Weights of a small GPT-style language model, trained from scratch on English Wikipedia: LayerNorm before each block.
MLP neurons of a small language model. Each row is named by its layer, matrix (up: input weights) and neuron, and shows model dimensions 32-127. Each number is 128 + 32 x the weight over its row's rms, rounded and kept within 0 to 255. Numbers have three digits each.
After each neuron's rows, "fires on" lists the tokens most often at its 100 highest values on Wikipedia text that the model never trained on.

L6.up934:155123147120079146128138088101112137134165098182182146151116145079159167145129129105140118161153143145093021157112134158135183110069122097091104143117146176099115110115086139119107151112232059124125138154107087157076117153111076139182092157137136230142166159194166106069140127094088076081
fires on: " P", " US", "P", "po", " state", " States"

L6.up480:136090117118124115052144151115119169149104120118160176156092134143131088112110109171158124113137134091115160130130120090180178135155123146122096170151099155144054116119154139110131159102127242137180083157119086153113105171170184109108155196149140142120112144166128107111162113135131138136
fires on: ",", " and", " the", "-"

L6.up1103:102156096150074097163114104180146108128085100132146127109159100067057115128117123066105136105047165183172155079074190147127126102159153120138134020086144133113130083149124142094121196138185182075069077121195117170177137169134111130124138125160060117167074150106128126155154122125166120150
fires on: "s", "ens", "S"

L4.up1095:137101119163126114114155123162164129152068128196198145062175130150146139111144084111080098168168125082117086167180185158188136076139147179141150126144147106164096123190096112120124095111094092125129126139098118135072164216157075089160140124081108110053110070126154108088117139123114118134
fires on: "."

L4.up52:137156117119070129112142185123155135127106147153076114120200129121107143099127145095075141140150131146112153099168109069127074075137142141140112097075057127113100086153181085062137128121122151086155109136099143048088130158137117099059140106065126152139124122180126157111096153170132187112
fires on: " a", " (", " the", ","

L6.up361:124117138123161175128129159126130075074092121076127076093124144117156092089171164156087076124130134160127110152148131141076133120129148076062088158086150102123156117123103096128071132092180199152151131130130204133185100149117111212132134184153085106177119170168122180126122163060175113143
fires on: "s", " the", " they", "ly"

L6.up1057:124103107122110140100182130159131138094128102135133180164055125087105081091176134092171171153085165091159076134136143117101150149158073177130087147156174074155067084147145113193164154152196138080114153166148100132130192096116169149124163140079117119106192146120155184114100126073131129094
fires on: " and", " With", " is", " &", " with"

L6.up555:142150134130088083094111133151127127087096107157099156127134100136138147144164099138070117137076140099113178105082112114122101122059131161061126162127167124119147195123212101144142074119179152157124121134105153097078082115179135100084102121129096154131122076076147130105116159093149115151
fires on: " was", " a", ".", " an", " is", " only"

L6.up272:096045143152121143155169072174153121100162069139050195156079102073160149109162120120171125149095083106127142132100210126138078152107119105109138133133132065109130155073102100146111116089163115135155109118137125146165139161157143128154114103146170163092190108092172105120121108164099052101
fires on: " American", " States", " US", "American", "OCC"

L4.up1481:088078158101132143156169151089116213089133136069141122128128112145129039160124149156064121137152101132135100068128137124116115105101104132095148154102148112103084102093138169111100180115174112104133072150085139149139109147149136049128099175195140116120161113157152071152121108183164125105
fires on: "-", " top", "st", "o", "nd"

L6.up908:101102126160171089127132115147128125123108123122067133160093140141099108120102075107134123139137173102127088155107094132120110113157153104102137147138193129140150171090171111102113105084110137112160098142141136104177103158177102131110122147171171139108112108123104116120130074157155098092
fires on: ":", " since", " of", " in", "Since"

L4.up1463:133156141091072141120197114187174146099111110136157123107107160178173177120168104067122138058130155173101095085121144144125122134158094123113092124149106128121141019142159133053083159074174150122118114124097114082143185133132157095140108137144072134095191087157170129098123107120162130142
fires on: " \"", " by", "—", "–", "-"

L6.up663:080123166152113131138105128134110063084140094096125097129090122151130093152155127133118100095153132140136151150185151136192160062160158118111179082103149126111110095158176160054140141158173120089115120153115109113096163113168106100116115131131213133125157152176147200112118154093149088131
fires on: " (", " there"

L4.up1178:124183069176126072119152145150076093102083166180127128117117112081114146109118126128115119166136173120117183103133138125094128111094126157151163162105071086159172081184147146051105126112189179084154176124088130139060170153150088091100119162184126145138190163088118131159118116166075170098
fires on: " and", ","

L6.up465:141103201062065097137096125088156039132148155137140130148126140113159135169121186178113142156066143153095153110175062103179130106158159049109073153102172085113114090103092124131112151079157089080102061135114099136121122127176087142116129085147132122144102140153090170165130087182145177159
fires on: " the", "-", " made", " those", " had"

L4.up776:177128128104102149139135107110206088104068155181131125163147084153144108199130143100113167130137171110098115145216149220162119130052103100152110122107166129102118124123143162131078122177133121102146138141153153111152168150127185156118163129117099136142132157135130122101192157161145094199
fires on: " a", " Al", "\n", " A", " El", " In"

L4.up103:072122158093118111169189126133141143103056130142147133115149148129114098106167134160049128114191108139152164150139074111076115134186161134109138126145117126150139139102192089131130114148091101111143096101100105116138167165146107097109107164100138161131106129147086179122140120119116172190
fires on: " |", " the", " in", " of", " Best", " a"

L4.up1108:140228111142128135125152106152180088116085120166155115115113133116147136121184173145138111171126129047078089136105132124144081115065139076107136145035140139150153120081109099096113205098125133094105130210140095164114126179115145141109077128192118127122134164148173100125113131115098146155
fires on: ",", "=", " |", "m", " Title", "."

L4.up854:172099132140124154159105101090164139133076123131135125124100136113092131151140133114136165100148102166113161181150085152120146160151146131165123151120149141110096090168147142173107143186121091128124133071118157133174156160156105113173104091064137124086095151223162137145113080116104110107
fires on: " the", " in", " as", " a", " of"

L6.up1443:121064155160155152140086141102094120096167128101112112166120141141141146101188106091133095162137143129128147195148160106139132091163135149140120069122154116082119104100180116117099137126134116081149136154160077101160180198150110160060150108127141109146133142129103157140113092136181055158
fires on: " |", ".", "|", " San"

L6.up796:098124163106147093115129096150091155127114183157129169136161064100147135082140040050109085088136116079173127118148189106140158115140166169081106159094083161137164152149180121135088108078097064132150112073121169149205151127098095154102105125111144115117133057133141159084178062167115139104
fires on: "-", "h", "a", ",", "'", " |"

L4.up710:100138111136114128096116165124126148121134094148124113107140110080109146085132155095110150124104183146102084059151117133061161043142154152157114113109125135148097112181082152126066140090100155133110162131143106151208141118131188111131104114094160165147128140130117092123207122221160115203
fires on: "s"

L6.up22:116124166110176156143134120127114153103120123107080125108105120153077131058105090111154120071147074109167132141124068126137160120146108115145073137077153089108114105099182050136156102127146109148081122113091081092126138083124155116144088108119101158113168101149132147122104097130150149117
fires on: " at", " was", " were"

L7.up931:183082155144108164101159138192153104069132128167137123135130148116160098106109117145133122097120124135127169155136147165073097111107129105109073132098113083136125069168158138139117135124103170117105117095118136131124121089125132121060163140182080168127164138124135111117111103051064134128
fires on: " ", "-", " was", " were", " Hansen"

L6.up307:086145148057144152179177167150197116123140161119175116091084085173133134142106170148153111150149159051108112104127134184106129138071096130113157204140149149114121109105119102152113126122120151146136147128108122126133066163145204207147137165106152072107129066144088182115162099109157121125
fires on: " would", " to", "-", " who"

L6.up529:075150110134116094165101181134090088126113175116186104140097113129176169095164107142119131111101137174127106063099068119088139139116065102095124159109087073122116149097104137087051106098141145094162078055137136133121093097148157149144145123153157113164135161180116117156144084206175129186
fires on: " |", "|", " –", " of", ";", " from"

L6.up13:029207126159118150083147128151132174106096184164141117167119133091152143155090076126117099113124162074081092130140155170126082058120119148114088117108094076091077155188174131103159090162183124117051171152107081186104134129153149159138077111103072096139138102157099108080157070139129138143
fires on: " |", ",", ".", " and", " originally"

L7.up1477:085155104115059109083139151123149108105146097146096122135173111108138187156150126165165144127140079144109090117102129128134112114103094187165139128158149174101122095119147096166126114101131140124177120136138164148169133093143142159117089111175195117102132114171195112138088183140145126150
fires on: " \"", "-", " ", " I", " of"

L7.up1369:088142140150137164122191081112112186038079062130072099204128060094153118180161155155054105138128060153055129173123194086129138079088144159080078123068135128127154055133140143065138157057114223149124133132119094147066112111190134165109149147169132152119101119200141113141047161085142137078
fires on: " ", " 6", " 7", " 9", " 8"

L6.up198:142140043220125101116158115139116091120101159204138149150125186119114153101152123095135134119173065083128107168178196112191142148134130154119134179119099094151113114073142114159071124118100077087073112150164075107120116106112064124117128119190158129108160163136148129067096158105087157169
fires on: " |", ".", " DE"

L4.up588:162100108075141116101149159138102155138089124135140142129124133114122141165139121129078134202154146119123164171118129158143097127104117131128184133099133172148133141130180161108133158182124189129187122112145084051094134197151139064161106116157151129075091092138131156088124068122074115190
fires on: "th", "-", "s", " war", " War", "rd"

L7.up851:115089103178084159114151100099107149114200112117135109145176121099153118105152143092118139104137130086127091112167187132105156149105115158179080115110116113057169166110098097100181152161140153187130166161128142089158170124150080112118160160141074119189152108111127125127087065129144149123
fires on: " 4", " E", "E", " 3", " FW", " 9"

L4.up61:136134175130122117120128127131080139155131062126118084124168131128120159181063051165137090185170149125068172164158117180140135105143120184075074138128082096114080105127136081126181199128116126134077126145109092103104152143106092130143106063159104112078037071091155129105104087173109139136
fires on: " to", " -", " from", " into", " reduce"

L7.up1504:211068113082093202150154105174112198105169162090115113118126138157153116114216133164151057109100130129080178153191130076216169161091163122114120188157088212131060112119149139125087128113102090138095093104217124109098111134122178092164161140159122162120120133174194133153102095102114130110
fires on: " the", "-", " that", " this", "s", " a"

L4.up75:124119126130079124102130147105099130121120124093134200206093115120125155123099104109107156174133152070082120147166127154148094173154112151051141124141156143135110126207116184102158167176178110145147104164184101152079110104140129056130102180090123112129160126133118099159118166146108114134
fires on: " and", ",", ";", " the", " but"

L6.up773:101123146139129149124116174126149151122090065122153100111205058149096184171142142099165161147152180118160107112133067227110122147133120115129113090096127093141119107126107090084072158126146160171106146113094122096086149186226120109198086127155078091162170110163096094089154105118162182155
fires on: " C", "c", "C", "ec"

L7.up240:130205186120103136170175151092162106103163123157125109057139125088112144150168114173155127116146159154131162086075132145158076136149083184095124109096106185157161153086085103121136142139177130159132096129155150106140116176063111239105116113140098102134063108114145108171110072157140182117
fires on: "S", "s", "T", " set", "R"

L4.up725:084132080144144131075132121167130068166090167153120142170146132109123108144105143031127130151091121143107145147158137152144125086128111149096096125093134078092157105128103147177149131110145115101146130125140161113132140094158133065133231109128166079140137101160135084140089164144157174210
fires on: " and", " |", ":"

L7.up1030:141103082129146118167140075099119089114118119125106192147174117165129158082085107068151069133119085097139150120087138104088125092119134174107152124068123120190162106133192124120061116139145091230144148122120153073141188046143143172160109169138125079132135112164160110125088090166111224123
fires on: " at", " on", " of", ",", " in", "On"

L7.up1396:094156088114123100164145155134106098139165088158100120110129141152118159151128137110163108120079164129146197106135093126140154115140108049169133139194090096146159162175195104153178079128177113096106180160156118109089132096134119125121104111101155110166134165075057129165155137116159092104
fires on: " as", " and", ",", " on", " from", " On"

L4.up592:065099130147147154140131143164166122129101061076092144127146138173119141122175122142136108088073084117167153178162103120100095128087103183120109122105122154191143091165164086135038161093102212090092142056102145167167135147151113071192135101103143126116189161181174139164107165123115114125
fires on: " \"", " of", " are", " for"

L6.up525:113059108159111083120071122096177151152089137091069156134129096124113145124112116038085119123078113186158128100106107092180085116126093138131127172089119154145174175101129091157106108120122117159178152092185088103127141092145100138132069125132169159151078110112123129183159088146159122140
fires on: "d", " T", "D", " D", " M"

L7.up947:140135178108103161121136115118155133147081103095110132134151161102122115132176102110135087092147057100112163140137117149119172091128153114094085113123162150186142125123048133155136108086117131090189070133133102170139134176101109200145166124159147126154084125152167112111074131151094103128
fires on: " and", ",", " that", " which", " It"

L6.up1467:099095115144135067072113116117072085124134100145122094145104155110115161069214176101136129117108121133158125141172100119182204113114088188137092087103154090116114147066163075081076133128141101144166075115106114111116171175134186176108149165142127151183124168115101168088197178133167166135
fires on: " the", " in", " is", " |", ",", " Stadium"

L7.up348:110044112113097174157111092146110131108134122097158060105075145127156062138184101143148111104137104106081199109117150107128154111154164070128123146127137153114124106157153117169139140113163128203122157094146147142183145113089085172086144092092135171127202139165139161159133125109181133159
fires on: "s", " a", " characters"

L7.up1341:096170140141068115060160132104162142076143150153112122182137128217142179144123184056163072095146119181098067097177143167062180114114168147095142184088154148126164113105174128148158103098168173121150152107107090113205156107147145109155123102109137105128121129127122103119097096100127133109
fires on: " (", "-", " \"", "s"

L4.up458:168166086067170193144177118095088160134136130149126137165120138133159135117112119093116153103090156081162116101103111097156161117086097198090141115114189120122177113117186139128153116169148152099194103129140165068135150154114132132127210144148105163086118061070120108071149099106100167182
fires on: " or", " most", " \"", " and", "-", "."

L6.up691:105171075105114156157090150113165135134138136145120163133115101164164141162106072110091164145187210107113108092174108175096130179125095117154165176113091118110098112037096111118127177135180152171169146083025126146125171132117151109217106127125117148167139113101078129085104149150089181074
fires on: " C", "c", "s", " c"

L6.up788:143133102156125154189203073162102195148119137101110160134165135144115098210099164096108118170077136158154123153153182181140106115148176154107078134076096104112129110102166175102092134122065076105165098113141087153130074111110060086149130126135156131115150084126146182089142087115097163134
fires on: ".", "s", "-", ":", " films", " series"

L4.up1387:097123121084106155118167130140147175165105107134119124201114078140143102139162106066137139158144112181100103122162142130104129099101187147108129100100143135181148110181137115103162192184080145125146127177137136118138130124173096139144134073132106093085078114152121124138074136106092133159
fires on: "/", "ed", " of", "ing", "-", " ("

L4.up1081:120088145087077132095104152101127128156133118142091100158135099157117101122128060090208123118118161128124083099176110078149087156099119127084092079154106158176134082140090084113150148119134149146144161094187193172160113115123102109101197131107114056158137146127193166180156104155117163167
fires on: " and", ",", " &", " van"

L6.up351:060039097095154152134118154136139169114131178127115135162116116142182180125101077169140137151107123081162113117119107107108110149090144178144127207192159073162085121173155112157181171149069153118122110151123147117111148135144174140160141127158140092160159108106135163082132162102136141110
fires on: ",", " and"

L6.up467:151137143090047105149192078150177091099101104099130127107076136142089187107163102114129052159147158095185094126125094155199104095076169119108120141121104149139161163135113157095102134132146065149150097095091122114187108087126116116210136127077122097187100102150140122187135090155128119096
fires on: " |", ".", ":", "|", "==="

L7.up875:095195118168147102107119129107133135174114111155132148105146139130134137126169148087109207142105106121090114124123059080122093115149114125081131122150147096110085152066137110114140071162151140131132138056126163145127110082163193196071140088176157065128153162156143162126118143136107180169
fires on: " in", " of", " |", "F"

L6.up1047:141122162140169114139099138076072144109110174182174105128158107139140166099150116128124075162116130127144129086119138126120191142192080105119134202103136153190182094185066117123135118097111070100141178127160094166099132202144092135110163164153111125126160165103173126153138103187077133195
fires on: ",", " time", "de"

L4.up168:118143176156095123168172141160095057096097113089191151089107115101126086108102121122070157155187109048154118145092155140101169085138104152124122164083057193087104133116207140158172110107159133124106192142082122127150173118168089129164081104162119174099092091131146146097123135104069177127
fires on: " |", "-", ".", ";"

L7.up1200:060149141126066150097198162169198131154072125087097111085150086135065087113124036140102088157063131152099131160141119083124111113120158147119062159060142155107105148145142107146113096128107153068091131147144164128115103115135121145138108163091109141153147139096132135175159130078135116114
fires on: " as", " was", ",", " is", " the", " became"

L4.up764:135113108125150130174167124134114052105111149148098159150154144131137135113165105066167108103135189104107090062141087139138137104186150151161089155108137137156129150103149143120047121183140161179190063179156145146105097187135113193120146141093120086135158150119120098136128137121152100114
fires on: ",", "-", ":", " |", " of"

L6.up378:137094108124125130086140110108095064117181192149145133164122104160101138088107082100070152069098121216133099181179137117094103125119110092075082097147172142123078083181172043183088080126116140128042166149147116125140134085166160147134158137130042093104143179144160132110180117153138126145
fires on: " (", " on", " ", " is", " by", " before"

L7.up666:148116132087131115131109114153153138125177134129086097187150168125128059129158137115058070105128065159122134143137109190121102125124090113125116163147160124062110117178121113135122114150173095152122151102153156104174112157064127111143178115152127152132140092087124158142103089108180143125
fires on: " ", " T", " children", " parents", " a"

L4.up1183:124135173112078129114138122087174140132209162128132188132112170077095110125117095122181141076159153116169072058148155092151118071116168132153084176119186133134146105152143151126101136087091105154154159105142124097076118184124111137156156092084076080141117073138158111164115127151129178138
fires on: ".", "-", ":", " of", ",", " the"

L6.up1429:095174118084051092216081144168042098104168145127140165167110108144113171137135121103175144159136218110103135151076104218190076088133123099125172091126159092132096123113107096068160147120179112105094133161104078155046118141194112144111068093157097093184105109094156147147110136126146143142
fires on: " as", " and", " no", " than", ".9%", "---|---|---|---|"

L7.up529:126108189119155105109106080150115088132145149112151169107116109101082143094103162168071098105114143119191137163148111121182217116115119139084126165161098107142115111133162156103085167154126134086099109139119095155186106165126130136126145123155165138046191168115186108119162102097050154157
fires on: ",", " United", "N", ".", " States", " DE"

L4.up1431:160148129157129077088130098131139133136124105115138069138156130178125137200117140085044159140098149178113152085153114145103084086169141097139098097150114156090154073103168119104165094152238189086166136072148141094149156131113160154110148144176092169119144097106154152120122101171120116099
fires on: "s", "-", " was", " re", " \""

L4.up529:179095156148118111112138073136176161104203071132136077128202072129109085093082057088084132127058210117128217186093153093126096104138133128090192141091128094144170138115132066094142135182132158144158167114136117131188145115122119148096191065119134107155078101111118086166135150135168126100
fires on: "s", "a", "st", "al", "t", "m"

L6.up487:138064153067100157120095109097106164082178088154055135108164080088096149134099121102113130134120152173151107123105135123068103125140146155143200147044121114133117122136131152152141165164130144137069156129174072087173128140137070112153148108128087138155103132140145208163168158178177162081
fires on: "a", " S", "s", " A", " C", "-"

L7.up893:098115147168121130159115142159100113133114117111164176074125109156133137100148135094149077129145135085191120098107153114089089097171148137084126114116105140101124125122123106031088111104081108141123129088142170105225181148125124155160167126138205134111043117068146132079108057122147121166
fires on: " \"", "S", "\"", "K"

L6.up12:060175183118144158115116108115129148090071171184118115099100099112166141141102105149124143153140133095086144137175158102123160125094143107151059159199082141145147113167139147014115136110129147150124150133142084089095093170112154131127137150144140145163123107113098147159119104159143114168
fires on: ",", ".", "–19", "}{", " (18"

L7.up40:187110126132116090113143161151172128102140183177113154186161151109090149125145171138132109119136119134102101082125108161060125106132204150126090046153162105124113114148179062187118126153094163173133144150121080123099083063083124104132112103111051084101131103136113096092142121096123147161
fires on: "-", " ", "(", " |", " the", " Preced"

L7.up282:164091100101117115088150158132118149180178151117110096149075125070080134114175141114098100096119099130117114127183183145074143187158142153070136144081107092203111169197130140154163143133058116097163116136112106115119109111118183132154096123104119200098130137149144154131158106109075070167
fires on: "-", " (", " ", " re"

L4.up832:095152127084137135128050128122105096138148177193088127145142094085083159093154122094162136172189130109169098114130120129130118136156085105102104069145135075189127155198106138109137178060137114124150127101143109151063074063201129136148131073133112116110091163127124068123197145127084108113
fires on: "-", "–", " '", "de"

L4.up248:166159132127125125191188123069148076164151099117170123127181162166118105125144081133142132156103117132109065109179117063161128184074142167105144068086134134150134127140147109108114120174103136143184134170131220084160142142103122105085137103089154088180206129147156139070138162176157117164
fires on: " or", " and", "/"

L6.up377:113105194099117137179125095108128108143155121127140114096144123143116090148094094179088160089119153112097155141092087112179123135184124187155133085099137119139131116130120126123108174135165144202067115160154099187126140125098133145129103114126111108161155144125170146135116136106154133111
fires on: " of", "s", " names"

L6.up493:146099135163108144097184122170132107125144126163132128097085249099128126134109083125066112142157114077096171112089117133160112149154088102136108076075143101128131132176144174141117133137174087146141097104127097153139101173121148100142180135166133109101098091101153164128114129113109118078
fires on: " ", "e", "-", " is"

L4.up184:157136109153112111158105128096114152135126133135102154154118129147168162096166092060104105132096100139108126122089129178090139149158161118111108131110118055212114129172159148203110146116153120108137119144112164087181095154124145122140105133115162113135199102120168091112165158128199161134
fires on: " |", "ed", " ", "ing", "s", "S"

L7.up660:128170109097087133152111189138205155098170150191114107113097132147167159186182051137105098128170132159131162171112159187099033142073123118150125167155100104069210129070109186189099155123147177091084167118096179084125148114137059178096141111087188163178172127100135091120104148123137110146
fires on: " the", " A", " a", " |", "s", "'"

L7.up378:167127083132094115105166165120151115102123129093115112090116112241117141169116125102097113165117192133082143208148107181112126134132144134069083140114087126128126171130143175113166180101124169168121104079180179045157140168129103072192094131137092138088188079095191075106140139173124126145
fires on: "\n", " \"", "th", " to", "-", " of"

L4.up1310:198116208112090096119199183146150141124131150102110136145115108138108071122137082114104102169178091119168115114131158125146164094143082090110109096105088098157123147168142140075109140117150110132108140145138087097113160174148123100154121106188106120156104183100190116113150111088116143107
fires on: "-", "s", "–"

L6.up744:168159079137160176120169192132130105124091055169138103124141122167073101162103110161118117089120108138141080152185134116100129113136157149092140119101111189179166130144157120120152100093112166116174162121170134105153079090120128189131163168098119169114056124103118152108125076100139126182
fires on: ",", " of", " as", " in", " from"

L7.up412:133154114098128132108147074081094114138112101098110103163093125136130174082171112177144165095117177150164043152101150147191098088158114190160135143115119122143114133124106116115140147140134140138136145102131148105138140120108137141174170140045150183133156066184141163114095090195119132103
fires on: " |", " as", ":", " first", " for", ";"

L6.up1183:165121164105118056070144115144124167094121101105145124122137150141115173149113120122132135103098076126152157150147144122170131121084163121095129139124105142131181123085131154100131125146087148118098113151101174075090172155177108192098157051098134116144118098139107166062121152149139078130
fires on: "s", " was", "ly", " is"

L4.up1175:106117138103120089152183118110130139120103113111135080165113145152140099130151134144100141166100117136137200138143191191061177093126139189073085096165125133145121164117159151071108194157110096127112090159079159175128118122107138136107182090126148098148184113217080125140069074149067160159
fires on: "th", "-", "B", " after", "st"

L6.up142:190103104126113096170163108094093178147133134133074120131129128220187136136124121100113118067125146094098185069111097067151147130103126103173133123040092192177179108160104155132096155117090213171178168210090152190104117088139136133160090131105175101169131099169160125119113161181156114149
fires on: ",", " of"

L6.up1062:119158153139094079116105133106130115173082161161134149135208080115071131123101098075102151168091123120131157143118161122093170140106134147119082125099128100137146134115138195108079140125145101130090120171117179125132080113168143115102182134128156164137164151125124116144102137150127087133
fires on: " B", " ", " G", " T", " H", " C"

L4.up574:152133118098144157133125123118186104168105116085133129164162161131138142137135124195124048169102107102100155148103132134025124077181110163099074066093088126156158128138147125159130072145089124058132071118138097077143079143119135160111152147119128145092126146179059176148152177131122150173
fires on: "-", ",", " and", "in"

L6.up1033:147120096161114107137112175092149119163169104161131113152194165164122074082103109131087164091079147144106152083095102117115136127102108115202157094090119133127144114116091083140125076124132191122149146168104131129135088120092101171093182121147143126113085108144151153077149121147142135148
fires on: ",", " that", " (", " 2", " or"

L7.up1217:148166095188138168127129133154115132108070180177092154157118162086161119123121129153125158136146148116145169109144224170143107091090127156095128147131127130098110094107142019121169060144121121122138059159103175164151128065122071146119129130098121137136134151103168104084119132155127129094
fires on: " and", " more", " of", " in", ",", " too"

L6.up1073:101116078151208107162150129129070110109153152121134098127159095126134175123115130160137108098110214133161137101116073143143116093142064169057115167115097144087109092082149059121085141115179142123187226092171128191133065180132137169083123101173131118111108098124125131171163093141169147201
fires on: ",", " of", " from", "al", " April", " "

L4.up1051:123065144143140149106145164108154109146104163106115170150153129135142165116116122209194099204116174157136100135186161109112127072136164148114159115165107146113088102091130078149178108110166125087108138147111108093098200093118120201135134086181137139147150105171152169091097157138146098127
fires on: " and", " or", " with", ",", " by"

L7.up25:112065139143140062112133175135122092131079110085130106159133141101110069117116090182118102109102148123117112137148155131117115165161161122108094171067088107147075125107147127151132145112089175113080218127125182164155117166146129137137134083153138087112149142075150202137140121154091133121
fires on: " |", " the", " are", " is"

L6.up1148:110117151092154097078076124171160113093105118115161139150133184168153136101089068133168114116083100154174125095184131151187150150071089131153135090127117160114145129124143093103117139096108155143114075145095103121187089116154121123116079160141132108142132143097103130133112140160123162111
fires on: " |", " the", ")", "com"

L6.up333:124093114132094147177100115100150178086129028073155132142122101089102130089115177115159160148118198156092139082140159109165083114144066145152139078084114132120167092102092087130096145130154163106173132103147096102128105150070162094141105118147139132109124134100135137079139173098090074083
fires on: "th", " 1", " place", "s"

L4.up1423:152137164166121158159133173166085176167161147106143167112152173193135200106098112125141164098164113091095091110098180070131113100105095172136128073100115083183167159127172103153067132165129150096133079125132152123166126213124147143104167090082182097051080138168165144097122119122164108104
fires on: "s", " station", "-", "a", "'"

L6.up1217:109135131116138114140169128132213123127094104130170160102162139079123083085089107123166079079102161185158145125180113151078214130148177124137108085056116036135091147238143124123096163146124151165111153160158076082078104102139059108115102134120136169129111128100092135170118118086153086111
fires on: " is", " to", " as", " are", " of"

L6.up990:109107126112073090140171172135089127098148135131116124164148161080173135158141098136140095131120092147148114158132162129159112141173117157152146109112159053162124066190129147062108164167193142136139064176125082087115201095142131213148149162171175155109134081168121127124096089126145157104
fires on: " (", " "

L7.up1044:126111140125129124203170107134103124083107113147090100101041108135047119127155148091083105126129111161108123139141115149110108147129044124156096099112050124051168119111140185156121142126163126144121180105178126125173130138143162152132176162147155102127124164086169114088125150129150130100
fires on: " ", " C", " S", " L", " P", " M"

L4.up178:155169129173109159175159179141093161109188129167059101175156144129137164118194150104196093123191130162137143135098130114112078155104128181082118105082122122121186142153138155122135124114105074113177130122133164097175128221116135117062188118162119137090148139108158095070110114193140114143
fires on: "s", "S", "'"